Weights of a small GPT-style language model, trained from scratch on English Wikipedia.
Size: 9 layers, 7 heads of 64 (1 for keys and values), MLP 896 SwiGLU.
Architecture: rotary positions, no biases in attention or MLP, untied embeddings, normalized queries and keys.
Training: a variant of Muon for these matrices, 321M tokens, 4903 steps.
MLP neurons of a small language model. Each row is named by its layer, matrix (gate and up: input weights) and neuron, and shows model dimensions 160-287. Each number is 200 + 20 x the weight over its row's rms, rounded and kept within 0 to 999. A neuron's up and down rows have the sign that makes its largest values positive.
After each neuron's rows, "fires after" lists the tokens most often just before its 100 highest values on Wikipedia text that the model never trained on. A number after a token or word is its count.

L3.gate795,188,194,209,200,207,171,200,184,200,185,172,178,217,212,237,159,191,187,209,185,213,186,211,166,211,214,169,181,202,196,219,195,167,190,197,213,196,194,221,208,181,189,193,171,199,156,174,226,193,204,172,206,200,184,194,197,206,180,166,215,194,196,194,199,176,195,182,192,187,228,214,212,200,179,234,248,208,226,169,215,211,173,198,165,201,192,205,205,193,172,200,198,200,201,240,181,217,195,214,219,229,199,187,237,187,213,247,235,213,177,191,244,207,207,238,181,186,222,189,196,233,201,236,215,207,214,212,167
L3.up795,199,206,214,224,192,199,203,197,220,152,225,226,197,204,222,164,227,191,183,234,212,186,208,169,172,201,216,199,209,187,182,216,202,242,202,215,195,219,212,222,201,149,199,188,247,181,178,215,210,178,186,232,200,182,202,181,226,174,203,243,197,192,226,195,188,205,207,210,224,203,208,172,198,188,215,152,184,229,183,195,158,210,152,175,224,190,196,197,203,194,220,229,211,181,249,206,233,212,200,200,188,210,176,208,192,175,190,183,192,187,189,197,212,182,196,210,175,227,178,186,183,182,193,188,203,186,212,212
fires after: "\n" 32, "-" 23, " (" 15, " \"" 6, "–" 5

L3.gate812,195,223,169,198,193,162,179,191,181,198,223,213,177,226,214,237,201,219,194,213,198,201,244,183,229,180,196,193,187,176,175,179,192,160,189,201,184,207,173,224,195,199,214,221,238,183,190,202,207,212,184,202,162,203,182,232,177,209,190,187,199,229,184,203,194,150,221,185,182,200,172,213,211,197,204,208,200,202,209,194,218,195,208,221,216,231,215,170,221,172,209,183,210,187,202,189,178,178,174,196,190,166,172,215,195,240,181,208,174,215,161,200,169,176,248,202,203,198,242,196,175,214,227,236,200,208,188,192
L3.up812,169,198,193,196,206,216,192,172,187,170,194,181,183,159,194,189,224,231,214,181,198,217,204,228,229,176,211,180,215,155,217,197,182,184,218,215,189,160,200,222,192,220,160,183,189,231,273,201,215,204,201,190,189,223,214,186,234,182,212,249,176,187,166,190,207,206,204,247,177,215,198,197,216,184,206,200,205,185,194,176,195,182,197,207,208,184,165,226,226,178,205,195,223,203,229,200,201,186,195,227,206,194,196,220,201,190,199,195,181,196,210,199,177,243,226,196,201,226,189,205,237,205,199,193,196,231,176,199
fires after: "\n" 53, "," 6, " (" 5

L3.gate791,229,198,208,189,204,181,158,202,228,220,202,224,185,190,193,198,176,222,207,206,197,208,191,210,197,209,225,179,167,207,226,181,220,175,200,172,217,221,197,235,194,204,210,234,175,153,189,182,169,209,196,190,172,223,221,208,160,205,240,220,185,199,220,201,199,197,228,184,236,215,225,176,187,213,222,222,212,183,243,190,229,188,223,186,200,163,183,212,212,205,188,202,224,214,180,217,237,177,171,209,199,195,218,183,209,216,217,213,204,198,206,204,239,190,209,242,200,197,212,179,236,194,197,179,225,228,178,211
L3.up791,187,215,220,184,179,198,184,228,228,200,172,195,184,220,259,187,208,225,202,221,212,174,172,233,210,223,203,211,173,200,214,224,176,188,200,183,217,219,198,220,196,225,221,207,212,163,184,176,201,149,182,152,198,197,198,176,206,184,216,205,218,189,193,221,155,206,166,185,167,202,199,173,213,169,225,231,179,187,167,226,213,177,200,227,164,165,151,194,170,199,196,214,147,199,169,170,206,177,204,200,182,236,230,192,224,205,200,166,170,200,146,240,205,216,214,213,203,160,221,192,212,211,167,230,217,203,204,199
fires after: " =" 31, "\n" 28, " a" 5, " co" 4

L3.gate105,202,211,194,216,219,194,216,215,175,225,230,225,204,211,197,200,184,159,218,211,212,188,255,219,173,231,193,206,187,169,204,187,226,212,188,171,186,182,186,213,178,244,211,220,212,180,207,228,208,223,172,186,220,232,212,174,192,192,196,186,178,223,193,211,220,231,207,231,191,235,180,185,203,205,210,185,225,252,209,196,203,189,185,177,188,187,197,198,233,217,155,176,183,163,195,183,226,196,201,170,205,231,188,198,219,206,208,215,213,257,190,187,199,202,207,178,230,183,215,209,196,194,196,201,204,191,181,197
L3.up105,180,175,223,192,214,215,202,213,206,209,213,243,205,212,179,187,185,192,182,207,223,193,176,222,159,179,228,193,184,181,220,184,150,215,220,196,209,198,190,202,223,188,175,208,195,224,210,186,206,171,199,177,197,211,186,203,223,207,220,204,204,236,238,207,196,213,201,192,211,203,197,246,173,228,193,185,217,199,236,185,196,193,205,225,201,195,224,175,171,189,185,188,206,224,143,180,180,161,163,204,168,174,199,190,194,202,192,196,181,203,191,161,231,230,212,171,195,197,210,167,217,191,198,186,224,213,207,175
fires after: " 0" 53, " (" 12, " 2" 8, " 1" 7

L6.gate577,179,207,157,218,221,185,234,191,194,177,163,179,169,201,196,175,217,204,175,204,177,207,193,179,187,195,218,174,217,208,217,206,204,171,204,230,180,178,189,197,198,174,212,227,198,181,201,212,171,205,194,200,204,217,196,204,214,222,193,220,195,207,177,193,181,187,190,179,222,213,191,193,216,179,179,173,165,202,207,190,224,219,180,177,210,199,176,204,250,209,191,203,182,202,194,202,217,188,171,214,214,202,192,226,207,219,194,224,232,189,203,210,188,246,222,208,197,189,216,187,229,219,201,190,197,185,203,205
L6.up577,173,223,207,179,234,160,189,176,214,205,190,201,200,191,207,189,188,217,190,214,194,211,158,200,213,175,192,167,211,170,217,213,212,182,208,202,189,183,179,214,186,191,187,221,194,172,190,204,173,207,170,212,231,207,209,198,221,194,200,209,161,168,188,202,231,222,179,190,210,208,195,180,188,219,215,193,210,269,208,211,194,234,208,171,207,231,185,174,225,207,206,203,197,200,215,217,211,194,183,177,223,207,173,211,193,244,211,205,193,223,209,220,226,202,202,171,198,204,187,201,211,210,222,193,212,218,231,230
fires after: "\n" 26, "-" 12, " \"" 10, " (" 9, "\"" 4

L6.gate253,221,193,234,176,225,214,210,214,205,215,202,189,201,164,197,217,239,223,209,221,214,199,202,188,208,228,179,219,209,213,175,191,200,168,202,222,220,181,216,204,218,230,162,181,206,202,200,217,192,234,184,226,171,179,231,206,209,194,230,206,224,171,204,201,220,205,191,201,184,184,200,216,249,220,181,209,180,203,242,200,213,210,212,193,258,210,192,222,169,157,206,171,220,220,218,186,205,194,205,194,158,209,261,207,201,226,204,197,164,208,201,204,196,169,202,194,205,213,213,225,189,208,173,221,194,190,185,185
L6.up253,230,212,203,201,188,212,188,206,165,198,170,212,227,208,160,217,192,218,191,210,189,193,212,158,206,204,161,237,166,188,194,234,207,170,189,212,162,178,222,202,191,204,175,206,178,217,176,218,179,200,196,213,220,206,203,204,197,186,188,218,194,201,231,191,225,232,201,190,198,197,176,212,202,204,188,203,236,184,209,209,234,183,201,170,209,197,191,185,224,209,221,223,198,170,211,154,190,191,209,255,206,204,209,178,176,203,180,237,220,205,184,200,172,162,196,208,165,167,214,230,205,209,197,235,215,204,204,223
fires after: "\n" 49, " votes" 5, "|" 4

L3.gate152,235,192,166,196,233,180,203,204,198,224,218,226,183,217,185,188,241,162,172,202,183,167,192,188,205,210,177,165,219,193,220,198,214,210,207,182,200,188,178,214,199,177,168,191,182,208,171,226,150,211,226,198,224,246,167,237,193,242,155,211,172,198,201,207,180,225,217,195,235,205,217,201,192,184,211,218,202,174,210,233,204,208,212,209,188,143,177,207,192,179,207,186,185,187,234,204,175,204,169,187,195,192,200,172,215,225,187,180,220,248,216,179,219,219,204,188,189,171,220,193,212,188,240,196,202,199,197,185
L3.up152,166,241,199,200,192,203,221,179,220,206,185,221,194,235,186,189,194,212,207,223,188,207,222,220,180,170,213,213,179,204,184,186,171,199,188,218,145,229,223,203,208,204,184,189,166,198,207,179,172,222,217,200,183,195,173,188,187,201,205,177,216,184,208,228,180,224,234,184,199,216,180,195,175,188,171,214,225,228,187,202,211,241,204,163,168,210,203,192,177,180,216,198,198,215,202,154,185,203,227,201,203,175,240,206,195,181,188,211,186,206,231,210,222,212,250,126,214,221,209,178,212,198,212,189,223,202,203,227
fires after: " 6" 26, " (" 15, " 2" 13, " 3" 8, " 4" 6, " votes" 5

L3.gate557,200,209,141,204,197,173,188,183,198,184,204,169,171,185,222,185,207,200,178,207,202,230,198,220,177,170,252,188,157,184,173,158,192,159,186,204,179,218,165,217,203,219,181,170,200,204,181,226,212,227,214,218,165,173,212,224,188,198,203,202,201,220,175,223,213,214,211,194,199,192,225,216,195,179,215,188,165,184,168,194,213,223,195,195,239,204,214,185,197,128,181,189,203,232,246,183,217,215,208,186,200,223,181,167,189,234,167,181,203,226,206,219,200,214,236,229,181,184,224,190,175,183,190,223,204,205,197,219
L3.up557,199,170,167,225,172,167,194,183,214,204,197,180,199,228,149,209,218,205,206,205,236,242,229,205,212,200,208,229,216,207,216,180,210,191,201,198,183,211,195,200,195,247,187,207,214,194,214,216,227,201,177,205,200,193,191,197,192,217,168,203,207,234,216,190,194,206,205,235,236,223,174,154,204,177,206,216,190,187,198,186,171,213,192,218,179,210,187,222,203,223,188,188,216,171,240,175,233,202,168,206,186,226,209,212,194,206,192,225,190,182,211,178,224,217,177,204,217,193,205,196,177,219,187,239,168,206,178,213
fires after: "," 81

L3.gate413,144,167,195,196,178,213,194,188,226,192,260,164,216,198,166,168,164,184,188,194,193,189,172,178,194,200,202,200,212,171,165,199,187,235,195,231,183,179,179,204,228,221,176,189,207,201,237,133,191,237,221,205,196,224,188,193,215,206,150,214,191,195,229,217,197,209,198,200,224,217,193,255,204,167,191,194,182,220,212,181,192,219,199,196,213,188,179,205,243,161,232,183,175,188,224,197,181,192,169,211,220,217,225,203,203,254,181,214,221,212,206,166,198,200,223,194,185,199,218,190,210,208,194,213,179,189,230,201
L3.up413,184,229,188,179,241,249,211,222,193,222,220,175,206,167,148,167,212,211,207,203,206,190,153,189,194,204,230,207,200,183,188,205,161,223,192,202,195,217,155,208,208,189,203,207,223,191,199,171,196,200,185,183,192,205,194,206,233,222,209,168,200,177,230,216,221,210,181,219,209,189,213,172,188,180,180,209,190,213,188,214,164,173,218,177,185,196,206,172,214,159,208,189,214,189,213,201,211,165,193,177,221,203,222,196,217,175,216,202,214,228,207,189,190,203,201,219,182,231,194,225,173,228,191,221,184,216,203,177
fires after: "\n" 24, "/" 15, "(" 7, " (" 4, " 3" 4

L6.gate273,199,207,210,193,228,195,182,222,177,157,193,222,189,173,210,208,207,212,193,247,194,201,210,179,177,213,184,201,189,214,185,204,189,199,173,209,171,171,201,179,226,211,165,210,202,236,207,188,227,141,165,214,246,218,184,218,197,148,184,182,233,197,186,219,188,194,187,222,219,197,166,190,199,158,205,203,188,233,230,194,212,217,177,181,166,191,206,194,195,197,230,233,215,189,219,233,227,206,170,192,210,236,198,188,198,169,196,242,207,176,197,213,235,209,188,213,176,202,202,201,228,150,209,205,202,192,198,198
L6.up273,202,182,240,234,180,170,185,226,202,153,226,179,179,204,192,204,222,196,213,232,178,163,157,177,183,232,199,210,167,210,211,193,187,177,189,178,212,178,222,180,205,221,191,223,204,203,162,213,206,188,177,204,215,187,188,206,210,197,200,212,217,174,180,193,220,197,217,193,258,230,185,223,240,165,216,186,190,230,230,182,188,208,213,167,202,212,217,189,186,180,180,205,198,203,185,195,204,195,196,194,219,208,187,229,183,204,200,237,214,181,237,207,206,186,202,224,209,206,214,177,208,190,193,208,197,162,173,186
fires after: ";" 29, " |" 9, ":" 9, "|" 9, "):" 8, "," 6

L6.gate681,162,186,231,173,197,169,204,194,208,183,206,217,168,209,179,210,202,197,196,201,230,234,221,214,209,182,199,177,178,194,206,164,218,211,192,184,182,192,182,204,210,162,232,165,197,214,199,167,191,223,195,185,205,226,178,196,215,233,185,219,204,213,198,228,213,197,229,209,238,190,163,161,174,195,210,196,200,164,189,191,221,191,216,196,182,194,205,212,181,199,211,165,246,182,201,202,192,212,177,211,167,174,186,210,210,239,168,196,210,231,197,183,244,215,184,187,196,187,225,167,212,226,220,185,213,198,208,171
L6.up681,207,203,200,186,173,198,178,168,167,203,220,153,216,193,236,214,230,213,193,201,207,220,199,197,213,210,178,183,184,182,159,188,168,210,202,221,181,193,192,223,239,200,203,193,187,201,195,196,238,195,191,193,184,222,200,175,205,176,188,192,213,173,193,206,210,229,197,190,188,218,206,206,193,217,212,203,147,191,214,235,175,224,170,204,188,189,206,187,203,201,186,230,179,220,196,162,187,215,188,221,173,159,241,204,180,182,255,175,183,182,193,197,236,196,207,202,183,210,191,188,229,203,189,187,216,182,230,224
fires after: "\n" 40, "." 30

L6.gate323,209,175,229,189,175,201,196,239,200,211,210,237,193,192,237,180,176,253,201,196,231,215,195,182,203,193,221,199,188,211,236,202,198,191,205,196,226,202,204,190,204,190,210,193,203,177,234,166,227,216,224,206,223,197,238,191,158,234,205,213,206,195,190,204,202,188,179,242,198,173,214,228,194,207,201,210,199,238,191,201,171,192,181,140,192,185,190,212,191,174,187,193,203,192,198,165,204,188,191,188,226,201,193,162,207,195,213,221,183,224,192,200,200,189,199,201,209,209,203,206,217,199,219,185,177,205,176,205
L6.up323,215,197,186,221,204,200,220,209,225,219,194,180,179,201,197,197,217,199,194,240,213,190,160,200,187,216,210,201,224,208,220,222,255,197,182,174,191,207,241,216,191,178,187,190,231,189,170,186,181,161,183,152,196,185,169,221,194,181,233,177,181,216,190,192,168,177,189,165,220,219,212,171,197,200,216,194,199,186,197,207,195,168,232,189,219,176,171,229,213,226,178,187,219,210,181,153,209,206,194,193,212,193,185,223,197,198,148,208,194,206,205,168,200,190,182,187,193,195,197,212,236,169,205,179,213,187,163,204
fires after: " |" 49, "," 9, " the" 5, " No" 5, " 18" 4, ":" 4

L3.gate184,222,183,208,173,214,192,221,179,157,187,208,197,186,223,190,204,231,223,205,197,206,221,189,215,204,237,215,190,243,157,185,178,190,200,212,216,182,152,224,216,202,181,177,196,185,206,208,177,217,173,200,163,211,183,190,214,228,178,218,204,165,182,186,183,256,209,198,215,233,186,210,216,204,225,198,188,200,171,213,160,180,170,187,213,184,206,152,195,201,199,188,201,205,173,211,214,169,178,160,224,209,208,216,236,213,204,214,239,202,199,222,245,188,221,196,220,204,204,203,222,211,192,191,201,218,247,176,203
L3.up184,201,199,215,193,185,209,201,180,188,210,200,219,189,218,169,175,212,199,172,186,178,220,176,208,210,195,222,206,199,162,200,210,172,225,213,215,209,171,227,218,213,181,224,200,241,205,228,209,195,155,192,188,186,190,197,196,200,192,180,195,173,209,223,147,217,212,175,240,178,209,157,197,187,217,198,188,169,220,175,196,219,208,164,209,205,177,187,218,180,202,190,180,199,189,206,152,191,208,196,222,196,202,190,184,187,196,167,209,202,195,193,231,173,194,192,240,183,186,189,197,212,191,243,191,193,196,200,229
fires after: "\n" 100

L3.gate257,224,199,191,211,215,233,221,223,230,208,184,175,231,190,205,214,243,180,197,213,188,229,236,218,220,194,172,210,239,191,221,165,199,195,202,188,206,201,205,234,200,183,192,181,186,194,202,176,170,164,219,193,219,196,185,186,192,214,212,177,214,205,190,204,201,178,201,183,247,206,168,205,204,188,183,201,180,176,204,211,199,180,189,205,196,203,179,203,197,197,162,165,231,203,188,208,220,189,243,218,186,212,183,177,188,187,200,178,184,178,217,169,228,219,208,217,203,167,157,163,216,197,215,191,196,169,197,215
L3.up257,164,168,204,209,232,187,151,194,206,224,192,186,205,185,255,209,220,194,181,198,241,210,231,174,201,178,213,211,186,179,189,195,217,217,217,151,196,199,212,182,230,209,233,202,174,212,192,188,205,205,212,235,247,210,191,232,201,200,211,218,211,213,190,183,196,203,207,205,236,213,198,196,221,201,200,211,195,192,229,169,213,197,202,201,204,197,211,205,220,208,190,204,240,212,213,204,209,179,203,219,248,217,161,247,194,156,212,236,205,229,217,187,187,203,191,220,202,200,216,198,198,199,232,182,193,158,205,158
fires after: " there" 23, " There" 12, " 4" 8, " as" 7, "There" 4

L3.gate387,217,200,206,191,192,129,224,210,218,221,175,186,158,184,200,235,200,210,225,241,206,213,191,213,205,206,216,206,221,180,167,199,216,208,194,197,203,240,200,213,202,221,155,196,215,214,168,200,181,193,159,168,217,186,189,197,217,203,196,194,116,209,184,218,220,153,203,224,197,213,188,211,216,214,215,192,195,192,200,193,204,191,228,193,194,212,195,204,203,169,212,197,194,191,230,200,197,208,211,178,205,166,221,180,224,185,192,214,186,212,212,216,249,198,210,194,210,195,179,156,171,210,190,203,218,190,178,203
L3.up387,228,223,194,176,197,204,236,193,197,209,201,201,239,204,170,174,208,190,205,182,191,211,223,224,231,202,187,218,212,185,201,210,176,207,193,199,175,186,191,192,212,223,189,195,184,227,220,173,189,209,202,176,211,171,156,207,275,184,231,194,158,186,262,231,209,233,225,183,202,206,191,194,195,176,200,190,184,203,197,235,178,195,193,167,192,151,221,166,223,185,199,202,202,197,201,183,224,190,212,218,197,200,218,212,222,229,182,200,187,180,182,190,225,215,247,172,198,214,202,157,194,195,217,200,170,189,228,188
fires after: "/" 42, " " 10, " 50" 5, " 10" 4, "." 4

L3.gate562,229,196,217,218,179,218,185,217,202,158,207,186,202,193,201,219,187,220,195,190,206,209,190,219,219,185,219,175,213,195,221,196,234,165,141,189,193,163,232,188,201,203,145,207,209,208,215,177,172,206,214,196,195,209,172,184,184,210,188,204,207,227,222,185,201,161,210,226,233,201,207,227,183,212,198,228,192,158,208,197,213,240,197,194,233,194,216,200,186,180,205,172,196,210,245,205,219,205,209,201,198,203,173,216,201,200,193,241,207,242,219,201,213,218,209,195,210,180,197,213,162,172,225,207,229,196,225,189
L3.up562,194,226,178,200,203,165,217,191,162,234,210,203,184,207,182,216,211,180,221,185,224,242,212,231,193,204,181,175,191,198,206,201,168,184,186,205,198,176,218,170,245,213,205,199,236,200,196,214,198,207,225,202,206,200,191,219,177,188,212,191,193,201,205,198,198,212,186,213,210,198,172,149,224,214,190,234,194,200,200,205,163,227,212,198,206,208,186,221,167,214,191,214,203,179,213,198,212,192,182,205,190,226,205,209,201,184,171,221,234,211,182,227,198,188,199,201,148,216,202,217,171,186,221,204,151,182,199,186
fires after: "," 58, " Esp" 4

L6.gate650,205,200,212,160,223,203,213,223,192,199,151,192,184,190,218,172,170,183,207,225,208,200,198,213,209,195,210,184,206,185,214,173,186,188,251,201,180,210,223,200,185,212,196,184,232,182,208,181,177,248,191,221,222,216,197,222,194,213,188,180,179,180,220,219,242,225,237,211,219,240,196,203,210,199,188,187,198,199,212,207,230,188,228,214,221,181,217,201,195,208,224,227,198,186,230,178,236,202,185,159,206,203,202,181,199,208,178,179,217,189,225,197,225,205,204,205,175,193,221,216,189,221,188,197,193,194,182,218
L6.up650,193,200,216,184,232,210,229,197,209,203,150,162,170,198,179,172,195,209,217,224,236,183,201,228,213,220,179,169,196,145,217,189,197,187,243,172,189,195,214,203,193,189,219,173,213,190,206,156,171,227,202,203,204,206,196,210,196,219,208,204,212,206,211,180,196,160,218,209,194,208,187,217,185,209,178,203,185,232,216,185,204,221,189,191,220,208,204,180,188,205,212,226,193,187,183,183,249,188,187,160,202,223,207,174,201,176,212,177,201,188,253,178,236,189,216,215,147,197,218,179,223,213,188,180,211,216,192,216
fires after: "\n" 37, ":" 14, "|" 5, "-" 4

L3.gate351,204,211,193,237,192,192,207,181,198,197,201,206,199,201,193,212,220,169,222,206,204,183,211,196,259,222,196,191,192,182,245,207,203,155,225,156,215,209,189,184,233,193,195,205,204,204,160,222,204,250,241,166,180,234,204,236,206,217,211,201,168,169,226,191,212,194,193,195,210,205,210,222,165,199,203,214,203,185,204,236,216,235,205,183,203,192,198,199,190,197,167,180,202,216,195,220,197,207,224,245,196,225,224,190,237,217,196,207,167,178,215,180,216,201,200,182,227,218,226,197,217,163,187,227,196,197,231,231
L3.up351,202,194,168,200,192,214,168,205,194,203,200,205,203,196,181,216,211,193,178,195,178,216,201,210,197,211,190,208,174,214,203,187,186,160,155,217,197,211,190,193,187,228,158,226,208,218,176,240,214,224,240,204,194,179,205,228,200,176,187,207,203,182,197,196,237,214,181,190,210,185,195,203,208,211,198,210,216,209,189,186,217,223,202,161,191,222,190,213,178,201,196,181,230,249,209,211,196,191,172,229,175,226,194,182,222,196,184,208,196,221,195,183,205,223,192,166,178,189,198,181,213,141,216,256,214,202,219,233
fires after: "," 78

L6.gate242,187,205,187,174,205,196,196,209,160,195,202,164,231,219,183,184,201,240,178,187,200,182,199,167,237,224,185,180,221,199,204,230,161,224,190,173,163,180,193,216,190,226,193,201,219,187,195,223,211,252,169,213,202,199,182,197,177,198,223,191,214,214,209,218,185,169,210,252,200,195,187,212,227,219,175,201,231,215,192,229,188,229,199,157,209,183,223,204,216,204,177,212,208,216,179,199,221,191,190,190,177,208,186,170,204,226,218,175,195,202,195,149,172,234,223,185,245,189,211,189,202,197,208,230,246,198,187,185
L6.up242,211,208,209,211,191,217,204,158,198,195,201,180,233,220,232,208,213,212,181,206,183,189,160,220,218,201,158,202,189,230,235,237,203,202,195,173,188,159,203,199,178,197,235,224,168,180,196,231,207,215,187,188,184,196,166,197,221,212,200,224,171,238,163,184,228,194,184,191,208,199,175,268,193,194,197,177,184,178,195,192,179,214,227,211,206,196,191,189,232,183,227,176,213,177,208,171,201,206,190,217,197,192,213,188,179,172,195,220,208,173,186,176,166,214,213,159,226,178,179,210,181,196,229,249,197,206,199,221
fires after: "==" 40, " |" 13, "===" 6, "|" 5, "-" 5

L3.gate215,217,198,203,175,196,200,216,235,166,202,201,197,198,213,179,167,182,239,178,214,220,217,223,177,198,227,211,181,214,215,242,224,208,193,177,213,171,194,201,195,218,191,212,194,192,178,207,202,198,161,200,236,203,189,203,237,209,208,218,160,206,190,205,215,176,224,221,203,239,191,204,226,188,150,199,147,209,164,209,218,195,191,184,216,229,240,197,170,181,160,200,195,186,218,230,223,226,185,204,207,162,161,186,198,209,205,200,195,196,215,189,219,209,191,204,184,186,164,214,167,208,216,230,193,199,206,193,189
L3.up215,196,218,202,158,218,243,223,204,211,188,181,211,183,215,203,217,208,201,171,209,198,239,227,198,195,178,206,167,211,178,196,227,193,182,184,196,170,181,187,201,217,211,196,195,204,196,207,190,187,176,184,197,200,177,199,170,218,183,208,214,203,221,195,193,171,231,226,197,214,175,174,208,210,157,202,162,231,204,178,201,244,169,181,180,216,197,236,208,172,172,217,208,203,197,185,206,250,169,212,174,194,180,195,185,207,217,215,229,206,206,169,219,179,185,226,181,203,178,196,203,208,211,215,195,212,206,206,193
fires after: "\n" 63, " |" 5, " who" 4, " 5" 4

L6.gate314,188,177,191,190,222,227,205,184,183,182,193,173,176,166,166,210,207,207,161,183,215,179,217,203,179,241,177,200,174,216,197,206,186,178,198,169,196,213,188,215,184,179,217,227,207,163,211,191,193,214,185,245,193,175,134,183,186,166,223,202,204,193,205,175,179,192,206,211,229,181,188,193,169,220,189,213,188,194,218,185,210,201,227,223,182,216,192,202,185,168,229,180,175,208,200,212,221,205,197,208,198,211,229,230,199,166,209,168,245,226,155,178,220,220,231,209,160,183,214,233,176,173,199,212,223,185,182,197
L6.up314,217,189,205,130,202,195,231,212,178,205,197,179,178,199,186,215,198,224,184,199,190,206,187,177,178,197,223,190,185,180,190,183,212,172,216,199,188,189,194,225,198,186,212,213,203,202,197,218,199,193,217,212,187,213,179,189,199,222,215,194,207,212,207,188,200,202,189,206,186,192,171,190,199,197,175,193,199,199,219,179,212,219,201,200,177,204,178,157,219,180,215,225,201,217,157,197,160,191,168,227,179,196,221,184,171,198,181,185,158,190,197,189,200,186,255,203,199,171,177,218,166,201,172,221,197,188,183,219
fires after: " |" 45, " Party" 14, "|" 4

L6.gate319,216,210,215,168,195,198,230,217,193,217,216,193,186,206,210,183,236,205,194,228,229,187,197,230,194,165,204,201,220,220,204,196,250,194,188,199,190,185,250,184,194,197,187,197,204,159,161,205,208,181,203,223,193,204,176,235,213,208,181,214,171,187,196,251,234,179,204,189,249,195,167,188,162,204,184,208,184,188,220,189,200,224,214,197,239,197,170,220,176,207,231,195,185,199,232,233,224,207,173,175,152,197,207,185,174,212,198,195,212,200,238,171,213,195,204,222,190,196,226,204,208,206,172,174,210,188,199,170
L6.up319,231,177,211,217,184,215,211,210,183,197,220,191,193,181,201,196,192,166,219,182,191,233,205,217,180,217,215,195,162,207,228,251,202,222,203,208,222,156,213,218,182,201,217,214,168,209,210,180,199,186,199,191,197,214,195,210,182,204,168,182,224,204,180,187,225,219,203,191,226,235,191,176,152,188,199,202,210,199,192,208,209,181,194,219,167,180,201,198,217,212,212,195,188,225,189,165,198,225,207,222,192,211,196,177,199,191,165,186,208,180,230,205,193,192,184,186,195,222,220,171,198,221,209,214,207,193,229,176
fires after: " the" 53, " The" 7, "|" 7, " in" 5, " of" 5, " and" 4

L6.gate631,175,209,205,188,211,212,223,195,215,171,172,214,192,200,164,220,162,219,193,229,196,236,211,228,195,221,219,161,200,211,213,159,216,223,184,200,212,208,224,239,207,212,217,176,225,197,223,213,185,195,199,184,236,211,182,170,212,197,178,230,171,148,210,166,203,199,203,205,215,199,177,229,199,177,212,180,202,172,201,200,193,180,217,207,203,188,203,224,213,177,229,208,212,194,207,229,229,201,190,187,228,220,198,208,234,188,176,221,197,182,187,181,218,189,207,196,203,178,205,208,180,215,178,186,203,223,217,184
L6.up631,193,213,188,189,205,227,221,211,189,189,219,208,220,173,166,214,153,230,214,180,235,201,162,215,205,184,197,209,186,180,193,201,178,175,232,178,195,185,177,209,231,188,203,214,224,201,230,204,211,203,187,155,206,212,205,191,205,244,220,214,172,183,183,191,216,240,250,192,214,186,161,209,178,152,182,184,179,167,194,221,176,186,208,231,234,212,229,206,182,234,223,196,196,190,192,219,203,193,236,197,226,214,180,191,202,186,213,154,158,191,175,258,187,177,228,190,193,215,170,228,183,197,206,227,241,212,214,197
fires after: "\n" 74, "ic" 4

L6.gate489,189,164,195,191,199,195,210,179,230,181,231,218,202,166,152,180,168,203,209,173,207,210,219,173,190,203,213,197,210,194,166,181,202,227,208,192,244,170,194,223,231,208,205,233,191,207,191,192,177,200,165,152,228,199,249,209,220,204,198,209,202,207,225,204,202,210,205,183,177,203,185,209,213,198,199,194,224,165,179,201,212,217,198,179,205,255,217,203,195,186,177,217,194,228,197,198,203,189,186,205,229,241,178,190,211,175,222,222,201,201,218,207,197,197,218,189,218,227,210,190,200,204,202,204,190,218,196,169
L6.up489,225,208,209,186,206,175,203,195,180,212,224,235,191,223,210,215,203,232,205,166,211,210,222,179,215,186,175,158,189,206,217,183,206,221,186,189,218,196,233,200,224,205,192,181,215,195,182,216,250,197,189,220,201,189,222,205,166,199,217,187,233,218,197,221,203,223,194,219,192,183,237,188,209,226,204,228,204,217,199,177,224,202,252,211,210,200,220,238,195,224,195,236,199,193,202,185,200,234,218,193,202,201,217,213,238,195,185,166,186,193,224,201,182,212,177,231,180,240,190,193,178,174,202,207,230,202,168,184
fires after: "," 51, "\n" 12, "." 8

L3.gate550,217,198,177,200,219,192,221,209,227,222,209,214,213,204,172,175,207,134,235,208,170,207,214,182,205,207,206,176,200,215,199,175,189,215,194,182,207,170,209,211,174,207,214,203,184,218,195,226,155,216,227,167,235,215,217,186,199,185,244,220,164,220,180,177,188,211,214,242,177,171,195,212,200,211,225,187,223,216,231,209,201,197,213,208,187,181,201,208,216,213,188,209,193,194,198,215,223,160,225,160,219,207,230,157,199,204,181,188,199,204,165,189,193,168,146,200,207,217,203,165,209,184,216,201,221,225,190,182
L3.up550,209,206,219,211,214,191,181,177,182,222,191,211,199,232,183,207,173,225,211,243,203,205,219,197,169,171,221,205,178,219,195,211,201,192,212,187,187,225,166,212,230,188,199,188,189,226,202,203,208,235,197,203,175,196,206,223,203,201,152,215,228,239,224,157,214,182,196,180,221,174,190,167,158,222,208,203,217,217,195,177,225,189,188,186,202,234,217,187,195,203,183,197,195,220,219,183,177,149,182,156,146,191,186,194,183,168,206,208,186,246,225,229,202,191,222,186,206,230,210,210,204,204,247,195,195,162,213,164
fires after: " 1" 33, " 2" 25, " " 9, " |" 7, " 4" 6